From a checkpoint of a small transformer trained on Wikipedia.
Size: 10 layers, 24 heads of 32, MLP 3072 GELU, 96.8M parameters.
Architecture: biases, tied embeddings, attention and MLP in parallel.
Training: a variant of Adam for these matrices, 922M tokens, 7036 steps.
MLP neurons of a small language model. Each row is named by its layer, matrix (up: input weights) and neuron, and shows model dimensions 96-223. Each number is 500 + 50 x the weight over its row's rms, rounded and kept within 0 to 999. Numbers have three digits each.
A block is one neuron, or neurons of one layer that tend to fire together. After each block is what it responds to, as a language model described it from the Wikipedia text at the highest values.

L4.up220:485518495472565514497509536547462612540522493569423596478554533578451418488657508519449518503489445522515534596525467484454477507509419514474525548515491520499516480496544517496473507520479371505432505569488469586520483471572546513481541538484464451586493465594507531589497559543529423479608620508459415451578453521450508472486471570516439477515585515495521504480506528485516445521498
L4.up295:480509462471594468479465413550503549587472481500489492548487513501518597528550487447486415467488447515471569455491428494447513462456519475598515510477512533532530511423543508496517511458502518494530455556555532477504521554426504550474484533546504617504506559511541477504526578612482502455552482471475496510456488569530500516584544399625539498516477486526541494514545513489462484526443
L4.up733:516489510450493419473624473509474504462637490538511505492560487455433413448486494494497470519523424535448508441440473627460498429454432536487581430402444560517555506483467568561474516480472556582396550514516512492529480539488510462525469490553523484553528489465483494525410485519415405652515487525498425595513453515505521470441497490510492567537588571514482473522540435536447461488506
L4.up873:413457570389435507494520530566490505526537650529404513503576576521515352513490507491502514486434427539478517556421552550542542435546554524457531518437456552576544484509536457469520587535456460417447536534480603488500501447374536493545406484542507528512421497468459475457507535555522556416579497424491437548552531571488459428553476554488472516544487529553540585526556426433485486520457
L4.up1148:547549465456470399516482559438426453548446579550522601531418559485454537517481597499428465443498498498481514536539444441476463510495467531512572623474477490523567516560451430526532530574455544549424512544449527462495469511477512461459461561619537537512554455475544517419482465494605461536499477492496511549489537504547487455491495443493593600455515502464537509483555526408440575530524
L4.up1767:489510446572552477515541548472513501498479494485468522469489594571414433500490536393584500494459371443598476571444421464501526488465554517602571538412498547395572533473517433532476499548437658488469530445524532438387505445499466530503465545476520489502503437529424526405456560539537484505512457556500465560519548528455463456427439479633533519504495557523536523495523508457458445457480
L4.up1811:522548559440489443464495519534444670535501522478583500437478486500492462485514541446517398475552428411437490460456418449504514458507511519528421585465489447501540554493534481544565557475457454488513469480407449455410537525482460488589449498549506483531417502433499460522532535603495478465460495505450429428506465520467509522529493571570573494554526456428517449528488487436586374579492
L4.up3051:451446517483505506571493499492476556483496513526378514466438472473421462477530550579443539562524456578493541522478485551480496576501465401496542512506483566455549463512527510622503505419484396468367545499483581597576547523453539524413478466451543456478551453514581469503487541564498530533504509466493458401486500405474465493488491518529527500644501494461557523487469473464477499511445
Abbreviation dots and word fragments

L5.up1280:568465480474531437456549619459560531466488515526605519458485477495467576453532553440544417493516424469578542494381548477456466505478496629515565505533505484492483613531489481543536509469487502534437480499463442639492560559603556477438438545591431575483377438506560499564514539458471521534559528524469445491466523487475518475494455568482494562506464468544486638465482522501577612551498
Initial capital of names

L4.up487:546492510508559506517430550544461473577489504386495517468523471508500484567473538503473502480507455424439493546573489547490525515423449473506526552557485531587650520479503480447516457604429477499498436452447441516538439530412614509506541462577600466482487440552615565488496546531505515475434484592501440505517476538512547548540503523548541539509508470538495484529495533497524531451523
L4.up897:448473538509494556435528558424490597497520517471491487589524543446579475523485575513469457561520488524546574464514583583543474476506520454474526436441464551503533369548479431525507523574470453474477499444501449453469446498576567477480575498578485510517554570573471531460496524526523466512453557505463537487492546474477453460521485517508534440494436504490529426556497503525492485548513
L4.up1053:481589560486516474422470501491486474558468451453513493427452516464473526569541451471478541489612432448437380516551577388467444391556426563463506538442445556521578423554616460481464545525565608489451578588384547547529488457469535424463515475484531577503531489537480458426443550489517466453497490589555438492510507555493429572454495550428500605536558524479536434500488518563515511520493
L4.up1277:456583472482444489534540452556469486467459529478530539527505515487469427407498456494517549382448492516493525508539526551563442360545395544506555498534456452567516456535490480516533510442469447546549457520485491549555491477497565498491440555524494481469567508503588480505462471442432532500534524466564516595529500499570428546485507496571427486492467422463515513487580498537553446521546
L4.up1417:515434587519497400473516527579543580526567504361455508492460569520535505498505451471510411541464569417494468556443524522503497468530399464549511469539534491510471429644456481468532493521397502449449525413450427489550579475443578415436483564466497457442495533446484509414426441490493434474565474499514464523468580497496493463470461438446472484582513427530518456486556597557576519481488
L4.up2340:525505469464497391467517483492543482569477478559467414479446527507443437547465648545581502479495406480431543401524488572439402459552400485515529494546526516484561556576526498490515541463501487446492488475396484525536465443478505510519520535602551500507523527645584486490532549575459495465539519531474524473431484488455444451562455560559461553545556519488497621529599545570479467440524
L4.up2450:535429502479494519485540523472466444655523407533409486509493542555499522570512557529561534477459501563514504539542533565509497439482459503485514514483498416569499500601582425537416508515395492503549486491468490469595540464480454520509523509551535593500495541460545438465464636478383595526527539535539467508538597515515581545563455448485489483476447522543527487549523446506561594552490
L4.up2641:522490419461525594444564536506492580539492511478476548457503456557539473481470499409469514480474521420486505538522450472418436389455507491568457545486509516573563534602543444400531552553470523423502555471454449518551448504577514397485564416531496516533471463476520475500477444457419486415555530523490447520514565498492606466509422440587463504575516463462561422471518556465500512545495
Group and style adjectives

L4.up298:481512607538528535466547498538502510513468577461522421447537447483487503561462562518538515531421524583471499484548463530441543498460529625503538450528405491549490519554598522505486479532502553495421522450412580477516553401525537497557498490518456606419465513501419548484498493556557554570521581603481556510533501445483499480485434472479523531482472475440463451531487506469514579594509
L4.up2046:450446503486551519515502450563542626544501538535577513439533507467549406511442497502451485550485573491489503430516447512500494507449455501450474453485534481477624468536510435569595552512514531559455583484377423481526530440446641554441542526580494537559431429601527444524489439479644533401455422521462524551555529482488430572422595496489494467500493499462447501513557586446439467509520
L4.up2373:419477514466574497579522515580434517480598470429489483476521534528485522556507478485505453471478410582458536539459574559575466471436482445579474485403499545559641521443469483590531481573465592508509483506528505461571520565600567583529476604505556489482503520562461481510467416520547477457553594493545505508400527518485447433487342495489430591481593530567571504468504488390420432483565
L4.up2501:495615577495555438591538463543493553517512518567486608540483480464491628581437565495510442411485519508501602514453484522480439518431432460545557487511532496500488475563542411524514439492469438560542527516517494503540544427526485455522424516520620538473519515491544486530542541548541541579520590520470526464545506610450593415487391459547462532525509557429524525546510520492505457535473
L4.up2750:463455546483489549444512552487458537495580449477505501521451437402492601512575545472564523552487470557524411485479579579467512579506511553589550448477516502510543461501481432539416539499462544527499471483556535567411471482512481476508471592510554510561542520501487567490511638575517495567503575554477447526553446523443473503482473622521435506563598565441377487537474573455583502528525
L4.up2757:493491520438428503456537485483500453627488594492442473538530468461513534473473612558433542401516465510545596418512524571576475431483533609532472513545452517555618587517496437480411491420419592461427468496460510513452526419459450529572420559582556461513442521504607451477498540529472574522578572570543538496582501572444437480519570498533466539489532472582437500586493515481516546499462
L4.up2791:420450551503505462468604537510573428482565553468485569409456463550557514516585429513548565533493544457428475526538443505438423389422472512489554523440536465464524472468553474571584457503385524493485531518487610474445515478448493499576507491469511519524507552467488517466567572563532537527624458492542454476424505430431524555552487465505556543490509459512511435566549451501474531529448
L4.up2909:444479565474564422469573586459472571557500493554538592526541422403483510496541444484452502591537475510480537473496540562431460502482455439513486508461465359460528498492516459515524445538528557513517562490469487474442555529539471543531456540525518526531429512512503460441505531485521523495533582483537501531422544457514539470505431415610586570523557516431468539508537520396525482532493
Year opening digit

L7.up496:580545492509520507504545570480527482482473545524509558513400500539405564514472451508543510420479543546403458538434454512500566547423445436484478540500478526496490586534568479575385505563576509551466506474480521470463510448446540551425580525562530517545566485467518439454515472453602486398469439515451549492521458496458519499555509611510545494508505536549457402525611526372470526552473
L7.up682:492428518446532478526456555529497538516579598547423581487498434509466500526437511416470487485469485526519481523438547506537451437483452450487471482503552413528441523537488478629616526465477501511467486481391512553530461557521541542486464492627534553546497552499517531631485538547491521552541530509520533525504521513547444509566450540631435516453454441501474487461430507470432472527481
L7.up730:564437523477534511485599432513454466616552409468454471423573472536502545465409459464517480517498512416575462476510461452464498558380492530489505487502466392413507591499431430526517544523463504528490495479470525535404574445431499462565488537408524499495459506390494448525473552607513603524537466522512459496436535506519506511505397488547441452437532428493531500589394473480484549510576
L7.up844:492412555512464521414531490490484547490523530414550482561473509531544484577520542491459468456524517508461410444521507557435445529455497439489504449446440454566501411493513494483513489652596455526465539428529394588544563477552535585492446528526592439464494530502524557480422544532463472452502505552552469527505532480409427460484424548495466503525484446549405502555483642507487410469532
L7.up944:522448513468551496462562468600479490480515512488492514561447515387486522496458504464499480501467494540581570522478524503455560530409463490506526579458423495472542537524492405512521453473447551460431456509490462520429453522505496532594428547518525467475539545436610469606483469613520562403534528521428460506521553545548400525521558505571532554469482428435514486592514499445461476567519
L7.up1151:560477550499532479550467456539554466610484465531515493483494553367424533503531452476544557491494498383399494458494478447380531493559413515453503467465517471479503541497496450577539475502545476537460549579518484568533602485470593536537473480496537438457546563488540511539501439538537554497509500458553452451418549491529409503539480523440486540615502399489435545520421538505460558495459
L7.up1172:583512458512584519460503494448543501506487475488445620454478441441493504524553567536456512463486483453475517603490541529405450508436475531540491469495493506416495507533513487475524480471490403540532535534496470523499480484496495603473532546445486427467490479480477504515457496609492535548483525444416548387476507387514438445563555462489556594541523545541412596543506461479409440567490
L7.up1393:556512598506528420525532491503509530481480581493496495488395526527499520555560492550458533461488539454461553557504528396403453497520450462496551540540543411519570451544521447453562434525464483458490497488469439505567536485434513470505507537492466568569483482452455507476557546474506528574489578553471326529412501499557556501528513469428453574443489538552414488471550541478512549517513
Abbreviation periods and mid-number digits

L5.up881:409461578556448464469461540526470451479577539473551492468494418554618426444574499448489421549440436507533505562449458598572588442570441472548478543547500354430533565586521509556490493556557537500577522508536547492507505495465509487498482442502618496506491616512533534510497525498514539552569524508494568521504525527475484484453502644520429569507510509551497511530582463526569534516614
Nationality and ethnic adjectives

L4.up211:524513532422588476487487549513506595564492465405552535416463455488565529525522494513483545400473518466521484452490472472484446483401498579491428541531561398590577512496518513498488429617431511495449518451504375452475585483504491508551476489512499498521501527581559404539499477415444474466491503526547436507460447578538489589481503606487493624534499522554565455486509552600578500461478
L4.up1069:495511592481452533524539470479384486580531449412542538475527533549507537498454483507530509417497516470465526513518565485540451524437473491513527537520557514544523513470617469531480464596482518498601482388413488576597551465526535463424437547433464565520476453478543485432521595504494517492480483501536409485463505506501473600432407468493502540467476415582453534491564533443623563520473
L4.up1517:466513477445523417508447490546526578583498621485547474485506456546539526500510525481534481508449531382519551477483481518519541461436472570515582625476454397519477477510427453564567575432450504452439532479474419396472534532545499549509435550470378527462490519497419452482442530484498584557531586531497425501467490461530526561550442453523502518489506523544408520539587526464455519567475
L4.up1657:522539489531480577485600521488470445501596485453486422408505489454478501552480478432545423437482553456413558491476530501416464457480524474451426485497517518425524485464501429483588491601472577474532557575404390477503590529486447473565500527558461465564482439502420460458513512519548518583455559433502517521468562494579588569579434595495600465535456411447500499560555575458513401620489
L4.up2138:504494580489527493549586423480474540551535555465459471507497421426506440511516555500500559496443475476461589454451544418497509479519520539479540589530522459503536530497565479524410455543441433591442593467475486588557493545437485444506480595463466468480465441474567499544467522497526532449496512563603617414545512545499477445446535525566515544501538539471519423508513476454436551535427
L4.up2650:601457483482566504463648543531418544480569528452516527521468499487438460544462509493652603463447449525536536550501524493499605526561467479468502600535414470482625560602517470412539511553397481466477608449464521540481518485490422417454511522549420464485515499441517486470476502484563485447512483431461431503530563458452530366445432560576504531532493555548526423533502623429491546595503
L4.up2864:514498407464523487519498554471527526557512548447552463433515477515360513457459546429495548531466510538539449437520447481421493474464466502435537547539490531605462490587524393503505436562473501423481506426391514479410545493384590559472464467526479537495500460453471417554444512542456378484464525450448435517480515461472524495567457555523590540570526428481496504530564607503546412501502
L4.up3029:468463570563507466408514485495461534534484493500501428476468473542526432492492594426409556568442410496511539443503466528436432536475426475491491458533510540495469547468417542506514531490594535591508505524429471410621528506544461447607371425472449509403517533492549527490545528463506448517530550507499491448428508618543547563512529477500464513480573453470405456501517529572472513557534
Split-word initial letters

L5.up246:386499502357443492416628553578369493608539476461485529532530434453539506603531548515495628479513504520486484435415522543454531493550465521510452496474446520622471526574510514619459475526497596556433518522523610544493513451477578422476454523531485489486456569599491521507526446505552579455510579564558421519566472539582412486520486495517404514446506500485459481540566497383525469576433
Year-initial digit and hyphens

L7.up807:498503488557549423458409503496509488551442620466611538534462513478436572479512498464535459516504492475406500432477492529442553493429586503497520575550469521563585449440431525558487535400539601550548541638520491509459489481524512523533529420489513452446519530553463500584508618617539489641476554430537527511506518534499456527532482538555458500546529507551457537483481505484511504478465
L7.up1474:464487456541568555555387439509460503557561560429520471545464525435447523443533543469475519461412432447528478559497563478460452465488469471568552520443520461547503502478448506582501501435485424473480492518513523515482563579510402525556403527569592500494506511494504500523539475514544533551547464510559508466395503619534505531539541412570395541500497495523550470557511464508474543506544
L7.up1500:520573415466475480478602481526523510526590583502468435512456363431527413433450558469558535486519430440516523552524502455531429536522460459464484420505483515412595501456448520498440507526529585562379603557445527619565616434559478431585451550545489464417428449501535522486413580506559430503575525498384506465503542502439481549450446494617511484584489431591504481424506479512535443560454
L7.up1516:525445530584475535535507490500473546598579452580583448426512522483548469488510670497498505414561449492508541344552517500463465467577518480526527501541460402466503443538560485499513515519501598514482547488451493502514510579521542525519398547571501489453533486456472515473489522579482483570556579611522530505537520558452462424456507562564462593479473470570492496424555499441540601512522
L7.up1898:585488513501499517526574498622436468490659403342583545489525499507462582538396519570510430403488440464423486548539541537463516525477394471547540591418524453487510482547456457449559422476422515505524473390499483547498480570428545565528497459494504567386541483387570457597520381542478508419518449578555471529456522482425520586451472519477406577480514462570479529545589496458527466469582
L7.up2008:527534466508507471394527528559496540584539497475413450522413495432423488368403438515564572555478484466496506530503464513541525465451459481611477492529500480450502485462464515546514655484458532502444463516492453463404519474625407542435462468596575526510513484533499531488507628606492526550429517542573498461506451620455468519583518489506498473535575502510576462518541511510511496415521
L7.up2735:487559569540497537487430492469499508445621512464495483402469485491528497483450494455531496450510451528493543546534501439498495463543460525567480491525488413471568552513501549535512464512497461576519528611514468517518456535452549541431511584513534584569468574445536495497536594542467518616525542395381475429464544451388481491448457585463434619523506437506479540535514516482452507471542
L7.up2879:479501525410505524489439548502462510536478531398473502618442526420479484425509374534463520513509445401514495491527546565536579497521463534537461463419508481404412461560580466565542542531401562476480525419451531441589552454472557403517538448504510554552454568579428554555437537504509538452522532480547502526525547534474387535664473552458465562450530496584487425486481493441540447565493
Predicate noun phrase openers

L7.up513:473563493461508459515534446602560545533399494527520581510401477402466404485398453522583585400418417418567569454540456493597486503402566515529499446471515518546494504494459515475540461503541488562448435406508518502510491414513531509482494459595429442462493476513452488506434560468611576523581429542591590483440447521470531496515521497602450549439393475466502557545556584457543495341575
L7.up568:400549581422513471533465511445572541608506508460452630503450498382470537520463504513498511493517559482433469499514463510511448617521446610446490438512488471552509465501440514527477566530456468541548595480461507477476524536455490566551447517578542479405512571604500456494492505519557573475470484541576490458469506502406556473446487569587479532525447467531554505633536469492582433483497
L7.up728:498468553418509533515531514458470547581489555573438480530504528398513507481503522515538509467499477488558484433411442575601495495530527498464480388457500511517456499542438498580540478577599489629563511518454517468526534491526493553528440443530469490412457466358469549528460595477602617491551565538544511473538528511496508554597564510513546439555442456473487535504549508500393506478442
L7.up999:519495532441419426430514545516538585494519493411493541527511553416482469631452577455542443451495578497540502562515389540511484470551487545527508438517462427458579568458408512551480464506382486546418503500453531480547558436468499496517395516579475494550427487531429516517615569473527578552582449482551472573552441509473550567645552475520535508549484443489501519618563562471490596479420
L7.up1032:580489485509513358555470487492529578568499558500402503441521489545506437488520565518488492473454505501584537441432553532591518439502496543672480472387501547487547461414516582522462511492497481472516531475498443522494465441457557435524527479505442547422449458534537452557421555477553546483457571470505524418527476503456546440558414511640435454475483449511584518587600437509556543531471
L7.up1211:562536492400552527527540505577502489518510510465516418545515469474493541469450459504462497573495513446511494535427483427578527350433449468461565479483556531534596537471532448569417536493487479492484495451511474544530512373511648514467565463538504442491518462508440394573477538453516611540507551426508498486520463437597463452579521515605409521476568431525490507529472565420510533530501
L7.up2607:433562506474538328517425576517463531588539439500505538486539418490490454533562583498504513475510459482523554496495404519559454477485390548480446437578496518471528522485534510591531485546506497522380524400485473659596535455495536579485459465586445471486538460611546551597500577506578566513514515568517473487503520571443471489530574538558508556500543489545546552550561470497536504524523
L7.up2701:478492495435538334458565502451581504504424583448421510520524505442497492551494575469497496494457549541561472550501504552480452389557520532429460450485491559455655545530556568638559549507478499488495527513486497483415488511446499575461437500574573481551451478540587495556503498537523593479509512501494437469475472551520504475569489475571489527476535514482535540621555473456474600452488
Space before years

L4.up919:572421501482466523552545526493463497539489447528552477494494399520478579463509602563436548402493516504464628546519514497524532528542493504606431490433554533534543519553504458638433410419487492520541482519479473514509470528505508508619494523475533427529488563497543488397408583562448503565576491424467333458474534523444519386404448523447479461470526443458533524521541486485487476550425
L4.up1316:334490514479557558422455459557493393499458481549487502436462404501450569568554540525476584473373556504448578478508475456494558549445485470473489538527563522453532539568509496501451496462419414577544577547518525496559538508525583536439395593541517462522432500505415540397393492555494449503483491468411459525521574528529515448545452565473496443536481401533458503480631524515497537515525
L4.up1356:536494512485579443535536480519513519454466475548451583502510460530527543490432507461507382569474542505452556512548485476512506521534567474438509508439573420465557447520568614583410464462493506529485437454505546594505506450425399548558541547571593536470468457489580517525480614526502449606544522459489443518510509564467414472488454512467591496554506492339522549523521481479471591500415
L4.up1625:471468426427503589576619508636570474520548472445497494465461529433435547532435505492478510626418427522456509596462475472421472480534458498471543565474529541423504495519468442558506489518535508457490503489511509491444494549470535443447424476545509543447515443569437517457425502546467540490577509579500472497443598510453598465530547620501479454513483512430472523492584480440431491475504
L4.up1878:517409514478501487418437573612459461535535490442602537521531356469519458542592597461508473531395636452500436498466460540513415450479434609554560550487479529558596428580510417602527553473493538461578521595580577508457573459520448511403501508485529534405458540530490506410487541582465511493506536474453501408426469481522463540475455580472462481507502486523448586548592536484493563538368
L4.up2552:401542537445479542468594468596463536509588516540518632446546488522442516518512497488526407489509509490472547554487510497435437535551443509504525525520411500522527540651495449622534453484455533442542546499564450481536558524510476453457491543500454453438502594523484441496395540486544468470515500545545434471493565541596470466462520536499510566499434486543446494494571490496427479491498
L4.up2603:519443467494617503490506501404492473482481448524485455527504480591447498475523492536407501481525416432488561455504471495577534503472437500513453437469374543512504498512468529474458435492576509397526546509419467442551567542535516374440446527504542499403417502589464531497521521510496584474522481536497455464432467471420545491553490549473510509493533456603521441495551403528408450503540
L4.up2665:489468576448417449520563506524493483452558481502534530482467461406453536481566499458489466500507519517391517570487419410393517444361530479499592562491441628535548500602480505584481532491455602372462534550510392482373519475543397496536475429528494473466470519436511571485500521557464506442468550535533424470547606424483480488559452545566478438525622427480520428578534537429539478582528
Subordinating conjunction onset

L5.up657:498502495509580531454567436486513529534466456584411575487467470448473469558494587491467581572491542561465427472397499511458522426519477400482500535493493494477514458454404498438577545528505460412509514526434533493554495571539516450520543504508631501517588525451503445501477521601472442493569509510544445515445436567458482566532513581609407500511534532504537542521487530442459587566531
Abbreviation-ending periods

L5.up2139:543428461547380470423501584644419412578555546459563588468452521451443512507458560507433544527483526542454525481456557522521470470345487512488428538465505500545576495501523512506548533562384573467490491545554510492497614440362455441474530509598502513380498479550424477414485527557511456496571521387520392564479454497469545472502534549495472551487496447596474486510560451488458503423519
Clause-opening prepositions

L7.up749:553413505449503488413538478500446560567511525527550541526493519531514479490499573555499471474509505479490512468480527524497480534478429530423499474467454475529646485523474511509444500514425512468465512505436524558509504394463488498540513535536506542427522488501430482485370561477526495478433437536450480540526446523556428555448454556527474478516448493513505442470563491514559563545443
L7.up1290:535504458504545570561510498553466547535577443480497519607531485421509463464456459490519494489540555474449515552473484420489465472451531562415493435472463536543459496544552542442577577522450537546501504568474567455407543383452516517451515476432499457497477510469472437485491465467588474483538529514533478549461462471550548457559572605516523523551443616541487423443469543447507471539533
L7.up1351:406472546425475586524457455491470555524549463495552522530466529504493494530517455481484541482530446505518554476477446455503511522480574494515518524393446425520490490500473513505519481504508463489487475537540482565605567535563486553508424588506467572444513486505509508528486582448615514492398501500446443475458470487531466545544494658499481635487465563522577416455421518514444515453522
L7.up1787:535459494514442462519493599573421515497509546560518473467559461391505451434450534541477506564527453559415465477467418533442588427476536528431499477438436474438512559498438514625539477551510495535458516490580572554509522488530499506474501518481517451408415501458509563455519470464563568535496532462508505454532451439448546501530495564456442568450455430512391465487575524446444495454468
L7.up2185:416519522407448515510608551492460443532570530407538543464451470453480543466450467452529541525467576520592589432503470485497422386576532480496518540418467480529484448540560528510394518585418596459459533559544487500470525442553513491559592506494483492434547516533531485485521538514510407509443458538537409493523452574371516546345478543550457534540498492393534360593523521509463462507515
L7.up2738:529378468328573566425519573441499523505592481380495527464547555437505522494466468475440457538530465515463548505343494491465504455544510561541479493494432510541534491453518451485503521486497540536461562530471445507591505432561558523575614468446532403493494408538542474449457445521515546524551491496457445515536482512518543497646506554569577492493400500512485451563561524495442536509460
L7.up2843:420455531426465482447597451510484553514477529489573520546429483539495503468492490507399503497509471543402463520388504419428487529465476571519582538472537505496516486514517429402613549521525441417506508481438521549561541505475528435445495523479511603460492446463566420506501540467509521609397534513518329509491567493518552490586515483461532493517419524436452460493557629488453489484458
L7.up2855:415390458447473451405576529521543499542585487520580541575369467573420465443453491584482466456509465448548530557396494423465472435572420494520583464557482491531536509561515503476541463502553597501407495566479488563629499439507499536493531481520539554456451426499496470557495552514519583459501566469497477489476455529569466520465475602464448487469510544551552424499478562599582575460553
Name-initial letters

L7.up743:447419581431455520483505576487452565572482470501475529496505445494451491534501534511482532504529314480467507493484449512534482501483500562473517443509576456521504534503488552437537467615488486530394448546601503508537485534574511531474542507410482454457457534503520537467454472499604596489470625422518424436584529489454575499573508586537483530445494499469428530474509546386525514479469
L7.up1251:413395493427528498424553526503473463422494558464559437460544427500545550525524543576468483460621554520423549530447543498526444471498477526500505508466402511483534426496493576497558482466404473454519590564548383570562457560559494526546467514652508427503441554543549442529497535558530443462601463456483533455475510568561428445473450543524472474477467502511557530490485506477445524594448
L7.up1363:403517540515445531464522483509510525463475488516520600538474522474522472527487506564451511461518569597486437490511441413539491482526584530483561493405517590564482514483462393618462532573542501415572478509491566451440614548444453458592457513532597471482554585534505427467545483521547549573466499436433542428541504474531460532578455523512479425460505472493356479576475512518498564560476
L7.up1725:575405466407497507514492516491465536497442528413449467596467432430451433474569440582441447486478495525508565502502524552518499518452545540447479465462615462469417546508491520587484539439552519411565507500467518536470473507521578399507449454557524520564509409647532475518483567486458534567500508547443523412548514508386453533618415514603504547498465490567472529484524521492507528503494
L7.up1845:514467458449483542477493568570545538528541502446499446407487599437501426510553494491514500487505517476507446469448479403441518471431511482549440478427448410505466528453460493540486518471520486437472506528512533494426541507553414474517440483652533486525475578518503472621477467506556500525502548535454450485484496563466537449447409442501493490558526502510484452463607509406463527532454
L7.up2188:480437473516455527432504546510437567543536406450524487546501502536532467515490544425538525512418463508502571522489454479386605479402566454432563476515484532491480482580445523482559463601540522532538484517511473506533529529492481496533521515517583570530452406605439498508468552481489558489466570489416480471527508546474482518564430561493500591545509522493500556509475508399503491406574
L7.up2366:429449467496457459515545550522461548426587504525475479469465542562440502572533495422395511509502527463510521490473486527515511515462493611563383490487456482532496442436467535501604462533507442491449517564445398507551557463609557404607448567530517477474559448537545604499438624503553485428495438413467549405504571559460485506461537539528566526515519517522487445459465515536454546576434
L7.up2839:635450458552524470442512540560649457516559524478479503577435533546467460438513559500456463529513451518538527451427530461517463490569512513520477545447459562420527507469512458558484485582463559530565438522496514583574545499453593465498483468562515467473601543473540461501508568531491455529465441449411445496465509563467526568509498447510466550536534469574566618554593524483507537575565
Word-initial Re/We pieces